Weights of a small transformer language model: width 160, 4.59M parameters.
MLP neurons of a small language model. Each row is named by its layer, matrix (gate and up: input weights; down: output weights) and neuron, and shows model dimensions 64-159. Each number is 128 + 32 x the weight over its row's rms, rounded and kept within 0 to 255. A neuron's up and down rows have the sign that makes its largest values positive.
Before each neuron's rows, "fires before" lists the tokens most often just after its 100 highest values on Wikipedia text that the model never trained on.

fires before: "n", "m", "l", "-", "th", "t"
L8.gate323 [145 139 115 133  66 137 122 107 144 163 130 118 156 163 164 138  86 139 137 235 113 119 119 116 135 122 148 136 160 101 146 131 103 132 171 155 140 104 190 104 179 189 151 166 138 126 144  68 127 131 101 121 110 124  48 174  72 120 152 133 135 109  80  66 113 189 124  72 121  68  79 157 174 143 126 133 139 119 109 139  84 120  85 140 146 149  91  54 129 138 155 149 143 112 129  68]
L8.up323 [134 172  98  48 126 103 109  84 135 128 155 129 138 135 115 115 114 161  49 182  62 143 174 197 143 143 120 130 116  99 123 165 171 152 112  67 100 180 107 121 160 115  85 157 149 120 146  97 156  80 158 118  92 152 124  98 126 138 143 168 118 163  96  84 126 116 170 118 139  80  66 126 112 183 136 119 157 168  81 146 134 116 144 122  82 133 125 141 163 134 152 109 168  74 169 125]
L8.down323 [112  81 193 133 149 132 163 123  28 200 101 132 150 116 108 118  88 111 209 129  79 107 103  99 117 132 160  99 113 110 147 152 131 115 152 215 150  83 133 111 114 125 179 118  79 113 167  96  75 125 137  90  82  95 143 103  95 128 106 123  89 130 102 156 137  92 147  79 101 130 161 109 175 129 192 101 105 109 124 153  96 103 157 171 126 138 177  99  80 157 132 139 220 157 153 143]

fires before: "n", "t", "her", "he", "ut", "p"
L9.gate170 [168  70 100 181 149 132 145 158 168 155 166 126 127  80 119 162 125 116 180 190 180 177 148 101 204 153 122 153 110  93 112 125 113  70  94  72 103  64  91 143  79 118 109  70 131 115 153 156 132 100 193 116 115  94 111 117 143 124 163 136  91 178 123 129 150 176  46 124 120 133 138 158 180 106 120 216 144 156 123  82 175 147  66 137 112 131 113 150 143 136  94 130 130 114 127 172]
L9.up170 [156 137 149 136 163 144 110 161  89 167 163 116 105 129 100 150 157 171 164 216 126 224  79 113 128  93 149 132 198 109  63 121 118  98 152 104  90 126 119 115 125 146  96 130 146 161 114 138 109 121 167 116 151 129 132  98 114  52 105  79 173 124 136 103  73 143  85 149  88 109 121  84 125 120 128 172 118 131  95 188 105 148  74  92 149 136 127 155 143 161 107 156 212 120  90 155]
L9.down170 [100 170  51 130 129 116 137 106 145  69 179 170 110 119 105 102 127 167  91 103  97  85 127  74 127  81 209 155  70 110 121 100 102 116 147  98 150 107  40  87 156 189 133 109 118 153 172  82 135 170 112 117  88 169 149 137 180 123  87 132  86 133  92 131 163 155 157 122 158 111 137 188 139 126 123 135 113 122 101 161 141 121 125 147  84 159 179 120 133 112  90 176 109 115 123 116]

fires before: "n", "h", "ar"
L2.gate209 [ 56 110 123 122 100 119 135 120 107 122 138  95 157 214 100 104 155 129  65 155 114  84 101 107  83 118 165 127 165 106 119 145 163 109 148 133  86 132 165 114  43 114 130 198 124 197  84 146 137  93 150 117 142 115 192 169 138  70 114 134 192 127  92 151  83 191 122 180 175 193 103 105 108 122 119 124 117  91 150 113  77 142  78 148 144 123 154 145 119 160 146  96 147 137 104 124]
L2.up209 [101 173 104 155 105 141 127  72 110 126 157 159 162 167 136 152 171 206 134 161 115  79 201  95 153 146  94  96 145 130 133 159 151  97 137 128 159 115 156 107 132 143 175 170 102 164 148 140 154 137 134 144 105  95  94 105  95 158 126  32 120 116 103 102  83 184 183 133 127 127 171 107 119  88 130  82  85  86 152  66 125 115 103 123 135  72 146 167  94 127 113 125 139 122 138 107]
L2.down209 [ 74 161 144 147  97 117 138 102 133 132 128 144 104 152 140 168 140 100 131 111 141  98 170 123 141 119 120 113 147 101 189  97  89 142 170  99 115 153 143 149 172 139 135 115  88 178  97 100  93 124 152 186 113 218 137  72 157 116  83  66 172  98  83  71 100 104 159 121 106 140 103 132 118 125 134 101 108  58 106 133 106 132 206 134 137 110 131 188 136 140 158 147 129 170 138 103]

fires before: "e", "n", "all", "ith", "et"
L4.gate242 [146 156 126  69 124 101 144 158 108  95 122  94 119 191 165 183 123 114 127 170  66 111 192 153 141 121  99 132 129 117 135 161 126  88 153 129 113  96 216 105  55 152 154 145 119  75 172 197 113 156 147 120 168 188 142 145 102 136  81  83 119 115 148 144 139 162 170 148 163 151 147 146 117  81 116 127 103  98 120 119 155  59 119 105 131 119 151 102 152 171 141 149 127 145 108 103]
L4.up242 [ 90 164 173 111 167 126 148 165 150 153  89  83 122 135 110  96  96 153  92 138 133 116 148 157 121 113  98 120 110 157  93 124 100  97  88  61 205 214 165  91 136 113 108 103 114 106 101 133 177 142 141 127 109 102 113 134 100 141 181 126  47 133 144 117 107 184 108 143 117 161 117  94 131 171 132 211 104 134 123 131 201  79  76  78 156 139 110 128 122 147 161 153 128 157 106 155]
L4.down242 [210 133 156  47  60  69 112 155 215 187 130  94 114  98 182 128 102 160 125  67 169 113 172 177 156 121 162 140 133 111 122 170 101 136 147 132 143 223 105 138 118  93 177 135 144  55 130 120 138  97  94  81 122 174 147 124 117 109  97  94  84  75 171 105 180 187 110 188 148 126 136  61 144 117 114 167 141 154 130 105  90 156  92  97 131 146 119 127 140 129 121  95 167 119 116 138]

fires before: "n", "t", "r", "il", "s"
L2.gate18 [114 161  97 128 135 107 186 140  62 154 158 121 111 196 131  92 158 161 127 156 101 141 100 117 103 135 177 101 138  89 188  69  95 102 110 169 136 166 110  71 129 178 190 130 132 116  85 144 142  91 109 154 117  68 115 141 149 118 206 103  91 143 110 126  84  75  92 120 188 126  63 117 145 105  97 116  73  92 110 128 136 142  91 104 118 142 119 105 118 141 143 145 181 161 124 146]
L2.up18 [168 105  68 111 157 100 128 125 155 153 172  70  95 110  99 116 160 111 108 179 140 131 148 153 161 140 132 142  99  70  91 145 147 168 131  97 146  74 107 121 123 122 131 119 144 169 139 137  82  47  81 182 126 145 111 104 119 165 104  91  51 121  77 128 146 170  99 119 116 123 189 117 120 176 111 120  81 171 109 135  72 177 109 133 133 121 137 144 157 128 125 145 106 126 171 197]
L2.down18 [164 129 106 117 147 154 161 156  63 174 116 134 151 121 240  96 168 110 150 131 133 128 129 116 119 163 147 125 138 134 124  97 106 118 102 125 110 153 155  71 182 127 152 180  87  97 116 125 164 148 134 101  95 121 108 112 143 107 134  82  86 130 104 103  80 161 113 119 174 187 133 144 201 125 108 128 127 133 139  97 138  76 156  51 161 124 121 161 117 179 153 142 111  67  67 118]

fires before: "b", "at", "e", "ember", "el"
L2.gate114 [126  70  88 190 116 168 119 144 128 112  96 140  98 132  92 127 151 114 120 120  92 144 111 126 166 155 115 168 115 155 145 148 109 141 179 110 144 124 161 130 144 173  99 154 139 142 164 112 106 145 139  89 126 158 132 108 135 124 142 100 141  95 186 114 167  84 140 115 146 126 111 121  64  58  81 117 142  68 143 151 125  79 156 128 134 160 180 190 141 114 132 121  53 184  87 124]
L2.up114 [101 128  95 141  98 109 149 110 140 109 111 177  97 104  94 114 151  98 130 163 109 129 125 124 132 174  59 143  82 122 155  81 178 130 175 170 187  85  92 105 110 114  80  97 145 157  57 120  96 117 123 135 117 233 148  74 110 123 150 105 145 144 168 183  91 140 105 134 144 209 112 122 121 139 109 151 173  78 122 142  56  93 172 107 118 213 147 135 116 126 175 157  82 181 180 149]
L2.down114 [110 131 104 131 180 165  81 153 131 126 136  65 117 138 105 100 161 106  83 171 111 119 128 108 140 142 100 163 123 125 104  55  93 128 161 160 175 136 138 109 180 103 113  64 104 181 157 130 165 121 146 149 126 101  84 114 104 170 148 194 114 178 150  32 140 132 101 148 132 137 155 249 114  97 191 164 106  54 117 109  93 113 148  94 154 100  98 154 176 136 133 147  67 154 105 137]

fires before: " R", " S", " M", " K", " T", " H"
L7.gate237 [ 55 108 153 165 143 116 148  85 117 187 175 160 127 163 145 115 159 172 145 146 134 121 118 131 106 167 119  98 112 124 127 153  90 126 167 116 103 151 105 116 184 128 143 123 116 101 163 208 119 127 193 117  90 137 127 121  81 141 116 127 119 116  78 198 132  76 126 143 158 103 136 120 120 126 114 119 104  63 114 145 126 183 138 148 148 107 191 131  90 140  95 130 114 113  66  36]
L7.up237 [141 181 152 136 105 119 147 115 186 161 184 123 106 176  69 146 145 102 132 185 140 170 119  92  94 127 216 122 142 103 147 173 157 114 151 140 196 145 126 114 138 132 155 127 173 138  94 108 115 130 175 150  95 123  88 133 124  96 100 101 124 167  82 143 128  82  59 184  99 128  62 107 140 138 103 118 111 100 115 110 124  96 132 150 129 121 153 123 181  96 154 137  88  85 123  98]
L7.down237 [110 124  67 141 179  98 132  83 122 147 183 102 143 105 149 114 115 129 164 132 115 126 146 133 121 123 183 138 156 156 166 114 105 150  99 126 146 164 116  87 154 135 116 123 106 162 160 157 135 172  84 139 144 107 112  81 103 118 138 137  65 114 125  85 212  71  96 136 136 126 125  85  92 128 175 171 116  84  74 144  65 102 136 135 190  39 139 163 111 108  95 129 123 154  70 163]

fires before: "e", "n", "her", "he", "ed", "ation"
L2.gate341 [120  99  61 143 150  85 143 130 179 109 115 104 159  76 142 120 107 157 160 189 108  76 147 150 142 121 170 143 144 115 161 151  74 149 130 133  68 138 147 112 106 162 162 111 116  75 142 132 111  76 125 161  93 162 129 101 112  86 145 116  88 107 155 169 124 155 106 146 150 180  72  96 168  80  77 195 111 118 105 101 175 125 101 139 112 156 100 186  67 135 154 105 165 103 112 147]
L2.up341 [160 135  88 136 148 109 181  89 185 184 136 123 146  61 124 173  98 134  86 198 122 125  95 142 135 100 157 165 109 115 157 101 101 178 131 117  49 159  78 153 114  90 116  92 169 130 112  55 144 112  95 126 147 125 120 115  73  89 157 119 170 123 127 142 126 200 171 105 133 153  65 106 171 165  77 154 156 186 130 132 108 138 157 175 136  93 170 167 184 119  85 103  90 109 153 139]
L2.down341 [132 183 170 125 147 101 147 123 110 160 127 102  57 191  92 103 169 113 138 101 128 178 174 121 122 106  97 157 138 151 142  76 164  81 165  91  93 166 165 143 113 115 128 128 125  76 124 161 166 146 161 125 112 152 120 121 101 133 122 192  93 184 152 107 117 151  90 201  96 134  88 161 103 139 121 192 142 152 109 166 148 123  75 134 153 172 151 157 109 133 134 145 141 129 128  92]

fires before: " ", " to", " by", " the", " a"
L11.gate193 [ 89 115 138 121 133 136 108 173 130 136  73 113  61 210 103 112 105 130 165 141 112 155  81 152 169 105 121 150 155 137 112 125 121 111 151 179  90 171 141  93 156 143 115 160 140 108 144 136 123 147 185 137  92 103 136 178 160 125 103 107  90  45 166  87 109 116 154 138  85  48 109 163  94 123 143 165 160 139 135 123 103 123 151 144 138 170 113  67 106  62 113  93 101 157 144 138]
L11.up193 [110 155 140 145 121 175 112 151 117 141 100 114  64 136 132 111 142 148  95 130  86 110 124 187 149 111 191 145 135 182 151 150 161 143 185 117 111 153 179  91 111 180  96 136  95  83 140 174  92  72 152 150 111 149  86 113 159 173  81  61 154 129 178 126 130 180 108 122 112  52 132 137 108 103 177 127 157 107 132 156 133 156 154 165  69 141 132 109 109  90 143  54  99 135 138 166]
L11.down193 [152  66 133 163 136  71 144 102 112 119  91  80 177  83  99 119 101 110 138  90 147 106 164 118 107 132  80 118  78 158 167  87 121 165 134 106 154  77  95 155 117  81 189  96 128 167  64  60  78 164  56 128 132 114 115 132  71 114 164 159 129 148 140 147 162 101 120 160 142 181 159 102 137 152  74 118 129 132 115  95 144 177 101 131 166  97 106 155 151 129 141 223 156 117 141  98]

fires before: "ed", "e", "k", "ing", "g"
L9.gate23 [117 103 116 124 159 101  69 137 128 157 103 141 164 154  97 160  91  81 138 120 141 183 105 150  63 166 121 160  78 146 131 115 132 112 159 119 108 134 129 164 147 133 125 175 151 148 128 123  62 113 166 116 160 131 101 119 159 103  59 143 117 149 148 115  93 128 152 136 121 130 154 188 172 198 105 128 161 124 102 176 104 123 117 119  58 182 116 120 146 132 121 157 186 171 105  45]
L9.up23 [107  96 132 108 119 145  98 134  80  94 178 105 129 146 155 133 135 166  81 137 108 192 127 196 197 100 118 122 162 196 153 146  84 116 111 190 105 116 127 144 109 161  86 150  94 153 145 138  93 136 167 130 121 114 143  86 236  64  56  78 150  82 145  88 108 129  94  99  56 142 153 154 155 113 148 141 142 129 108 115 152 141 135 135 117 130 123 109  91 146  95 161  97 139 109 136]
L9.down23 [108 151  91 140 165 145 111 129 109 132 138 116  91 100 161 206 137 179  92 140 189 150 144  99  97  74  98 139 115 168 171 110 135 107 168 124 171 152 146  97 127 183 132 113 171 118 159 148 171  79  72 152 113 155 142 142  88  78 167 103  89 171  98 136 116  90 171 188 139 130 115 102 138 126 112 159 117 128 126  96  57 105 103 173 146 108 111 152 125 166 173  64 128 118 163 138]

fires before: " ", "e", " R", "et", "."
L2.gate61 [117 137 135 108 163 148 133 123 116 149 158 110 104 133 140  97 162 130  98  93  89  74 123 123 141 141 157 135 135  99 114 131 125 128 174 111 125 131 165 104 116  35 183 115 112 110 127 109 144 100 176 108 148 193 126 112 189 130 104 186  94 114 116 171 130 192  96 122  47 107 109  77  89 116 170 119  97 130  96 109 133  88 138 110 121 132 166 155 107 131 115 116 175  83 158  57]
L2.up61 [119 117 105  85 138 155 154 129 169 145  82 104 116 143 142 122 151 112 123 138 187  92 206 114 150 161  74 102 159 149  97  94 130 128  87 153 152 167 140 112  72 187 142 129  59 123  54 200 144  98 183  86  93 104  98 139 155  94 151  91 173 105 137  62  84 177 161 147 154 155 109 110 117 150  93 153  95  92 147 111 119 116 134 128 142  93 100 126 185  56 134 146 139 147 133 106]
L2.down61 [120 112 142 154 173 114 132 163 126 131 157 128 145 112 178 181  88 167 182 184 119 116 134 165 125 113 155 115 118 166 116 145  92 154 161 136 144 178 140 197 120 186 171 140 104 110  75 127 101  63 133 115 126 142 142 109 155 123  59  91  75 123  75 143 165 100  86 152  66 136 187 143 132 153 157 124 122  89 121 172  71  99  92 100  80 111 136  99 163 118 106 153 113 130 111 119]

fires before: "ld", "t", "c", "ar", "n", "her"
L10.gate348 [112  87 119 150 168 117 156 116 146 119 141 128 163 109 135  67 100 137 178 161 131 156 120  96 116  43 146 171 111 124 231 107 147  75 135 147 116 118 106 191 115 125 190 112 169 110 145 148 149 138 120 109  90  72 202 167 131 123 103 116 160  80 137 101 169 171 169  74 161  77  67  72 186  84 152 102 125 105  67  60  90 129 129 146 140 108 168 111  82  88 160  99 101 131 145 189]
L10.up348 [147  78 132 158 167  80  99 123 140 160  75  91 129 105 131 159 126 141 160 189 119 146 120 102 103 145 128 136 108 212 158 145  84 140 112 161 110  91 133 109 128  47 122  83 156 108 127 119 118 176  77 129 119 165 129  90 158 138  83  42 194 105 134  66 150 153 101 112 159 124  63 105 185 110 103 150 153 138 138 158 107 120 102 116 137 139 117  78 117 139 152 178 102 160  65 161]
L10.down348 [131 120 106 125 103 185 186  78  72 143 171 138  73 184  78 117 161 133 134 134 131 147 111 135  78  64  87 161 121  94 178 120 133 108 143 138  97 139 123 147 164 222 100 159 161 124 141 156 134 109  71 119 145  97 105 111 160 124 120 125  71 117 109 147 185 108 139 186 114 104 182 133 124 123 139 163  81 191  91 100 140 140 121 152 112 103 108 126 109  99 159 189 164 139  96 100]

fires before: "-", "ed", "end", "age", "b"
L2.gate16 [188 110  63 127 145 120 103 164  45 158 122 134  87 140 104  74 121 194 165 129 192 113 144  92 163 111  81 134 100 104 155 142 154 137 160  93 102 122 109 170 114 190 160 111 214 153  96 101  74 108 106 155 100 206 145 107 125 132 118 124 103 135 135  91 149 189 104 102 122 166 133 131 136 134 110 115 120 124 150 174 117 133 153 176 153 152 157 132 141 181  94 165 118 124 153 102]
L2.up16 [130 171 163 166 135 155  86 152 152 116 115 152 108 176 134 139 159 124 170 127 131 116 106 144 107 124 113 126  81 153 137 120 164 109 125  27 145  98 173 103 141 113 177  39 132 139 126 114 151 173 155  97 139 148  93 125 139 119  74 100 168 150 110 133  84 145 195 128 123  94 109 156  82 131 120  96 177  77 126  82 117 137 109  98 175  94 135 106 139 134  97  94 100 109 154 140]
L2.down16 [184 122 111 136 118 139 135 127 109 146 119 155 138 170 140  85 151 154 104 176  94  85 181 155 155  96 116 134 146  70 100  89 106 128 143  70 119 121  92 137 124 109 100 156 170 131 113 121 122 128  86 122  92 199  90 154 139 129 179  97 119 154  78 150 150 120  91 115 158 115 160 149 150 154 105 104 145 135  78  67 113  84 130 146 147 156 118 101 108  88  80 130  86 143 154 125]

fires before: "d", "r", "id", "in", "n"
L9.gate192 [121 137 173 109 160  94 113 128 166 169 168 166 105 186  81  95 191 108 147 126 119 165 169 149 142 160 149 175 120  80 119 101 130 146 176 163  88 187 134  68 101 127  78 139 110 146 112 108 128  87  93  93 183 148 160 130 103 146 119 150  94 190 209 147 168 144 202  83 131 147 120  96 131 174 131 142 134 155 102 143 143  88 131 138 164 144  97 104 148 131  84 155  72  95 108 158]
L9.up192 [165 156 130 126 152 114 126 155 170  93 165  96 122 101 100 126 144 148 135 100 147 128  93 150 159  89 119 158  73 158 174 119 116  92 143 129 151 165  69 178 162 152 155 104  68  98  68 205 106  91 114 139  89  85 104 148  97 118 128 151 115 140 149 101 128 172 151 172 152  98 123 118 124 152 162 134 236 141 121 128 159 171 182 151 160 111  78 129 102 173 130 159  60  92 149 112]
L9.down192 [147 143 120 128 141 127  96 114 191 195 142  70 130  93 116 111 135  85 131 119 132 137 114  98 168 103 143 111 175 150 136  78 118  65 101  88 148 152  85  63 139 157  35 107 122 138  97 173 117  63 167  88  77 155 134 174 136  78 129 149 136 103 196 124 105 132 104 101 152 184 135 147 116 138 124 139 118 124  92 121 165 146 138 109 118 106 103 107 133 100 147 168 161 146 147  92]

fires before: "ember", "em", "ent", "en", "ing", "l"
L8.gate71 [162 175 155 162 105  98 110 141 121 161 122 122 162  64 129 134 106 120 153  86 103 124 100  72 114 157 197 111  71  65 120 131 129 188 146 131 197 116 123 109 143  87 105 167  85 117 137  84  89 120 149 134 136 135  98 151 115  90 131 101 141 156  71 106 158 255 128 105 139 147 164 161 147 192 150 121 138 116 121 103  96  88 100 130 137 147 137 126  78 132 154 148 120  92 179 151]
L8.up71 [187 143 119 127 189 140 120 111 165 117 106 119 130 143 128 155 160  91 154 167 135 166 132 126 123 138 154 118  78 112 179 134  90 123 112 163 148 111 125 168 132  98 136  82 166 130  98 164 156 130 156  47 141 136 132 126 125 154  85  94 105 193 109 175 137 170 132 168 121 191  89 114 144 115 148 136 136 179 130 168 144 119 139 124  97 166  99 186 138  98 126 120 161  83 105 105]
L8.down71 [127 150 139 202 109 226  97  44 108 115 158 147 103 134 187 147 139 126 154 154 152 111 154 130 106  97 183 108 111 128  91 127 143 127 101 138 148 129  69 152 138  99  95 137  83 180 101 146 166 184 159  82  81 154 115 117 178 133 123 106 135 139 102 118 141 211  56 110 121 109 115 107 106 128 115 163 185 156  96  86 143 145  94 113 116 114 156 208 116  91  97 128 149 117 145 172]

fires before: "-"
L4.gate11 [ 83 133  88  92 169 132 124 101 158 107 152 115  71 162 104 124 123 169  76 129  94 146 161  82  72 117 169 183 108 127  90 123 146 134 152 142 170 168 118  94 111 158 183 114  90 100 122 166 165 156  71 171  57 127  65  97  96 104  67 116 161  77 120 195 164 127 146 193 130 169 147 155 120  84 140 182 126 143 105 116 111 148 150 190 139 144 127  93  96 138 150  80  50 154 158 117]
L4.up11 [142 178  67 175  89  61 122  93 124 121 100 127  99 135 122 181 137  93 156 153 128 182 116  67 168  64 149 102 178 137 173 123 107  99  96 120 101 103 150  78 100 193 107 132 119  93  85  99 112 140 122  99  88 156 166 184 141 129 140 141 143 156 181 183 167 102  94 134 128  87 170 128 115 165  75 119 174 141 103  98 182 153 136 100 161 150 120 161 141 159 145 160  54 152 164 181]
L4.down11 [ 80 107 126 124  97 136 112  96  99 128 145 159 189 128 142 142 148 105 188  71  84 160 117 135 136 100  76 129 114 177 115 110 166 128 117 151  93 169  83  64 149 157 140 119 100 151 123  94 114 121  73 126  82 155  92 161 101 184 113  89 162  92 111 123 134 130 195 121 125 111  82 112 186 110 125  92  85 146 175 107 129 160 131 134 120 181 160 172 145 105  97 176 168 136 185 146]

fires before: "in", "i", "ir", "u", "r", "id"
L10.gate444 [112 116 147  89 128 143  93 120 180 110 175 115 159 133  68 145 154 131 127 103 144 125 124  99 142 106 135 146  84 153 105  60  50 110 126 145 170 149 164 129 114 114  57 130 100 104  83  91 138  90  72 142 108  65 109 181  88 137 152 173  81 127 150 121 114 151 170 150 116 184 143 193 170  95 125 179 141 158 111 112 155 130 121 185 130 162  70 146 149  87 149 101 135 101 110  92]
L10.up444 [209 137 226 162 132 129  96 148 126 183 102  94 109 125 100  94 142 110 199 115 153 133 141 191 202 126 145 180 158 157 126 117 116  84 154  22 160  98 113 150  89 158 148 142 113 115  93 122 138 109 118 140 112 148 176 136 134 108 119  57 100 124 157  89  79  84  85 109 138 113 125  52 108 142 154 193  90 140 128 111 144  96 112 161 113 132  94 133 103 133 136 172 122 105  99 112]
L10.down444 [142  46  79 111  82 123 118 150 137  61 199 156 123 134  91  81 159 128 157  96  98 125 132  69 188 137 119 141 106 160 150 110 119 132 152  80 111 147 160  59 117  56 104 177 139 111  74 126 113 133 147 162 124  89 105 156 180 144 143 147 127 144 154 119 165 127 141 161 114 151 115 128 152  85 132 100 195 102 100 108 173 144 109 145 150 121 104 153 110 147  88 134 123 107 103 121]

fires before: "e", "ed", "ing", "f"
L8.gate322 [110 119  64 129  97 167 160 134 108 110 138 174 141 132 105 112  80 112 111 159 143 136 133  75 108  97 110 198 158 117 118 182 151 146 149 121 180 112 137 111 169 146  85 153 165  92 175 101 158 157 131 157 108  89  85  92 163 154 152 118 136  73 114 139 138 124 122 135 142 106 132 135 160 168 145 184  50 164 136 120 155 119 189 133 130 110  62 127 110 163 122  99 107 157  87 141]
L8.up322 [ 79 125 156 138 226 202 107  93 100 109 156 122 146 109 101  90 157 123 118 190 134 143 121 135 161 156 138 107 138 102 173 113  93  58 135 156 153 147  81 144 113 118 116 133 151 121 147 148 172 192 143  58 150 150 125 142 179 117 157  72 118 144 137 137 150 126  96  78 101 127 148 135 129 161 175  88 135 160  76 159  96 124 133 132 123 107 104 187  88  64  94  99 119  97 115  99]
L8.down322 [ 74 165 105  78 148 174 136 169  96 139 155  85 166 107 151 129 192 138 144 135 175 123 148 130 137 104  93 131  70 112 118 149  99 173 103 107 100 109 153  87  91 103 144 185 151 176 120 137 116 147 166 143 139  84 132 174 112 131 104 104 147 108 101  99 126 135  96  98 125 187 143  82 171 117 124 166 168 106 174 141 114 123 114 151 150 134 143 154 116  78 181 120 115 125 121  78]

fires before: "on", "t", "ed", "age", "e"
L5.gate116 [119  82 160  87 191 152 113 160  82  56 148  82 101 137  98  94 142 113 159 151 156 100  99  88 135 110 146 169 132 172 105 126 105 131  95 137  84 105 165 150 156  98 145 204  80 197 136  97 164 177 137 113  89  98 131 105  80 162 160 163 117  99 113 155 110 144  50 131 151 103 152 134 131 185 156 177 121 143 124  89 100 172 107 157 115 175 108  94 203  92 159 112 158 173  85 168]
L5.up116 [ 54 148 154 131 164 104 138 161 139 102 175 142  94  99  87 191 104 159 101 168 107 148  98 105 120 160 130  80 132 111 106 122 106 133  89 149  96  87 108 187  56 132 133  97 177 101 158 137 124 110 149 110 119 134 119 134 159  82  76  85 147 109 133  67 152 152  67 134  94  90 100 162 202 109 133 116 118 120 156 107  79 153 143 155  87 148  74 119  78 112 133  89 106 150 111 167]
L5.down116 [100 132 117  96 150 138 131 120 138 147  88 176 163 171 140 134 114  72 107 175 160 132 128 112  89  85 119 121  97 160 190 115 114 170 133 131 112 155 132 150 178  60 154 176 100 131 121 118 125 177 147 136 122 111 133  41 105 157  86 130 108 132 129 162 123 108 105 177 156 138 200 174  55 200 117 125 189 123 127 126  58 186 101  90 147 188 121 123 161 110 126 161 169 145  80 144]

fires before: "ent", "en", "el", "ation"
L11.gate199 [141 139  96 187 112 116  45 122 132  84  67 126 138 141 151 175 119 162 189 142 149  89 129 199 120 171 174 153 132 105 118 158  46 155 168 134 160  94 112 100 129 157  91 192 123 138 151 137 106 142  84 130 136 151  83  81  89 140 145 124 160 169 128  94 168 179 111 116 167 113 135 132 114 201 159 131  61 102 141 149 163 136  90 121 100 148 170  99 109 127  94 147 136 156 113 159]
L11.up199 [ 91 121 128 156 148 196 129 113 131 137  98 159 172 132 150 124 111  86 183 156 164 140 143 139 151 128 137 106 148 127 113  72  94 183 132  82 132 156 110 161 115 152 128 134 128 212 144 192 173 106  68  75 150 166 115 139  96 104 150 125 154 123 142 109  65 137 142  94  96 100 145 138 162 154  94 131  97 166 168 203 100 142 112 156  83 158 151 153  83 137 153 175  93 156 174  96]
L11.down199 [182  87 146 130 113 163 115 151 144  60 139 164 119 118 137 111 158 125 114 130 136 153 148 116  90 124 115 112 113 151 122 117  62 126 167 164 127 132 170 184  89  86 155 145 154 143  77 122 204 203 107 167 130 171  68 130 120 107 143 176 123 143 166 130 107 136 106  89 198 124 176 159 148  93  84 135 151  86  87  95  87 100 161 191 139  42 147 172 148 141 167 108 172 134 103 123]

fires before: "-", "h", "\n"
L9.gate295 [ 65 121 135 115 129 128  58 115 132 126 160 117 113 122  90  77 105 141  96 131 151 111 137 109  62 154 119 130 195  91 161 159 141 141 163  91  84 225 129 171 113 166 159 179 131 150 134 147  69 187  75 125  79 188 111  87  91 121 123 136 165 124 144 126 189 129 150 133 149 180 140 121 115  94 121 125 113 171  89 109 178 201 142 142 110 152 147 156 159 147 139  75 126 136 114 127]
L9.up295 [ 72 142 146 147  92 110 144  98 124 172 103 119  89 190  74 105 129 108 105  62 119 111 123 119 113 174 106 107 114 157 157 162  91  57 140  46 203 164 140 126 156 159 110  61 130 159 129 100 176 141  98 177  45 164 110 103 153 175 138 127 157 182 117 132 120 152 137 108 145 178 125 144 161 109  78 111 120 148 143 144 142 107 147 124 127  98 146 104  93 144  94 159 111 145  92  93]
L9.down295 [107 163 109  95 167 139 104  93 121  89 141 162 201 133 164 135  87 174 130 132 143  93 101 136 112 144 112 116 163  82 103 120 157 165  81 122  78 163 160 138  77 125 152 141  83 149  59 154 130 173 187  77 139 140 116 123 194 141 145  87 155 163 145 117 183 138 166  91 202 169 121 137 104 136 174  80 119  94 122 105 124 147 106 176 168 183 142 169 119 130 134 122 159  75 158 129]

fires before: "r", "ly", "ember", "e", "ian"
L5.gate250 [131 138 175 150 121 130  89 185 156 101 109 142  90 105  79 104  84 134 119 123 132 137  75 135 103 143 144  71 141 123 118 136 119 167 192  69 146 183 135 134 128  87 125 101 200 121  93 132 162 130 122  67 136 129 122 182 148 122 175  79 169 174 107 127 166 128 163 133 133 114 119  93 113 103 145  40 153 137 118 135 187 100 142 102 113  71 159 181 118 171  96 131 101 104 105 130]
L5.up250 [120  97 176 102 133  98  83  86 138 179  94 145 130 147  62 130 115 153 142 175 134 147 127  56 164 163 181 113  79  90 159  50 176 106 141  61 150 150 206 144 113 155 118 100 155 142 147 130 137 145 118 136 147 134 135  99 154 165 181 133 140 154 193  89 103  91 167 144 111 112 106 133 148  75 152 133 138  67  99 107 132 147 102  55 130 168  70 151 113 122 143 126 153  76 152 140]
L5.down250 [137 171 139 104 137 145 160 116 144 124 147 123 128 113 132 171 104  87  51 140 137 150 137 155 141 130  87 126 108 120 112  92 122  93  74 126 169 128 178 116 154 203 180  54 109 145 117 161 141 167 143 129 103 121 135 135 121 127  67 112 151 151 137  78 153 119 116 235 118  59 138 107 114  84 129  76 151 137 138 133 194 108 110 151 137 112 160 153 140 142 130 159  44 128 105 136]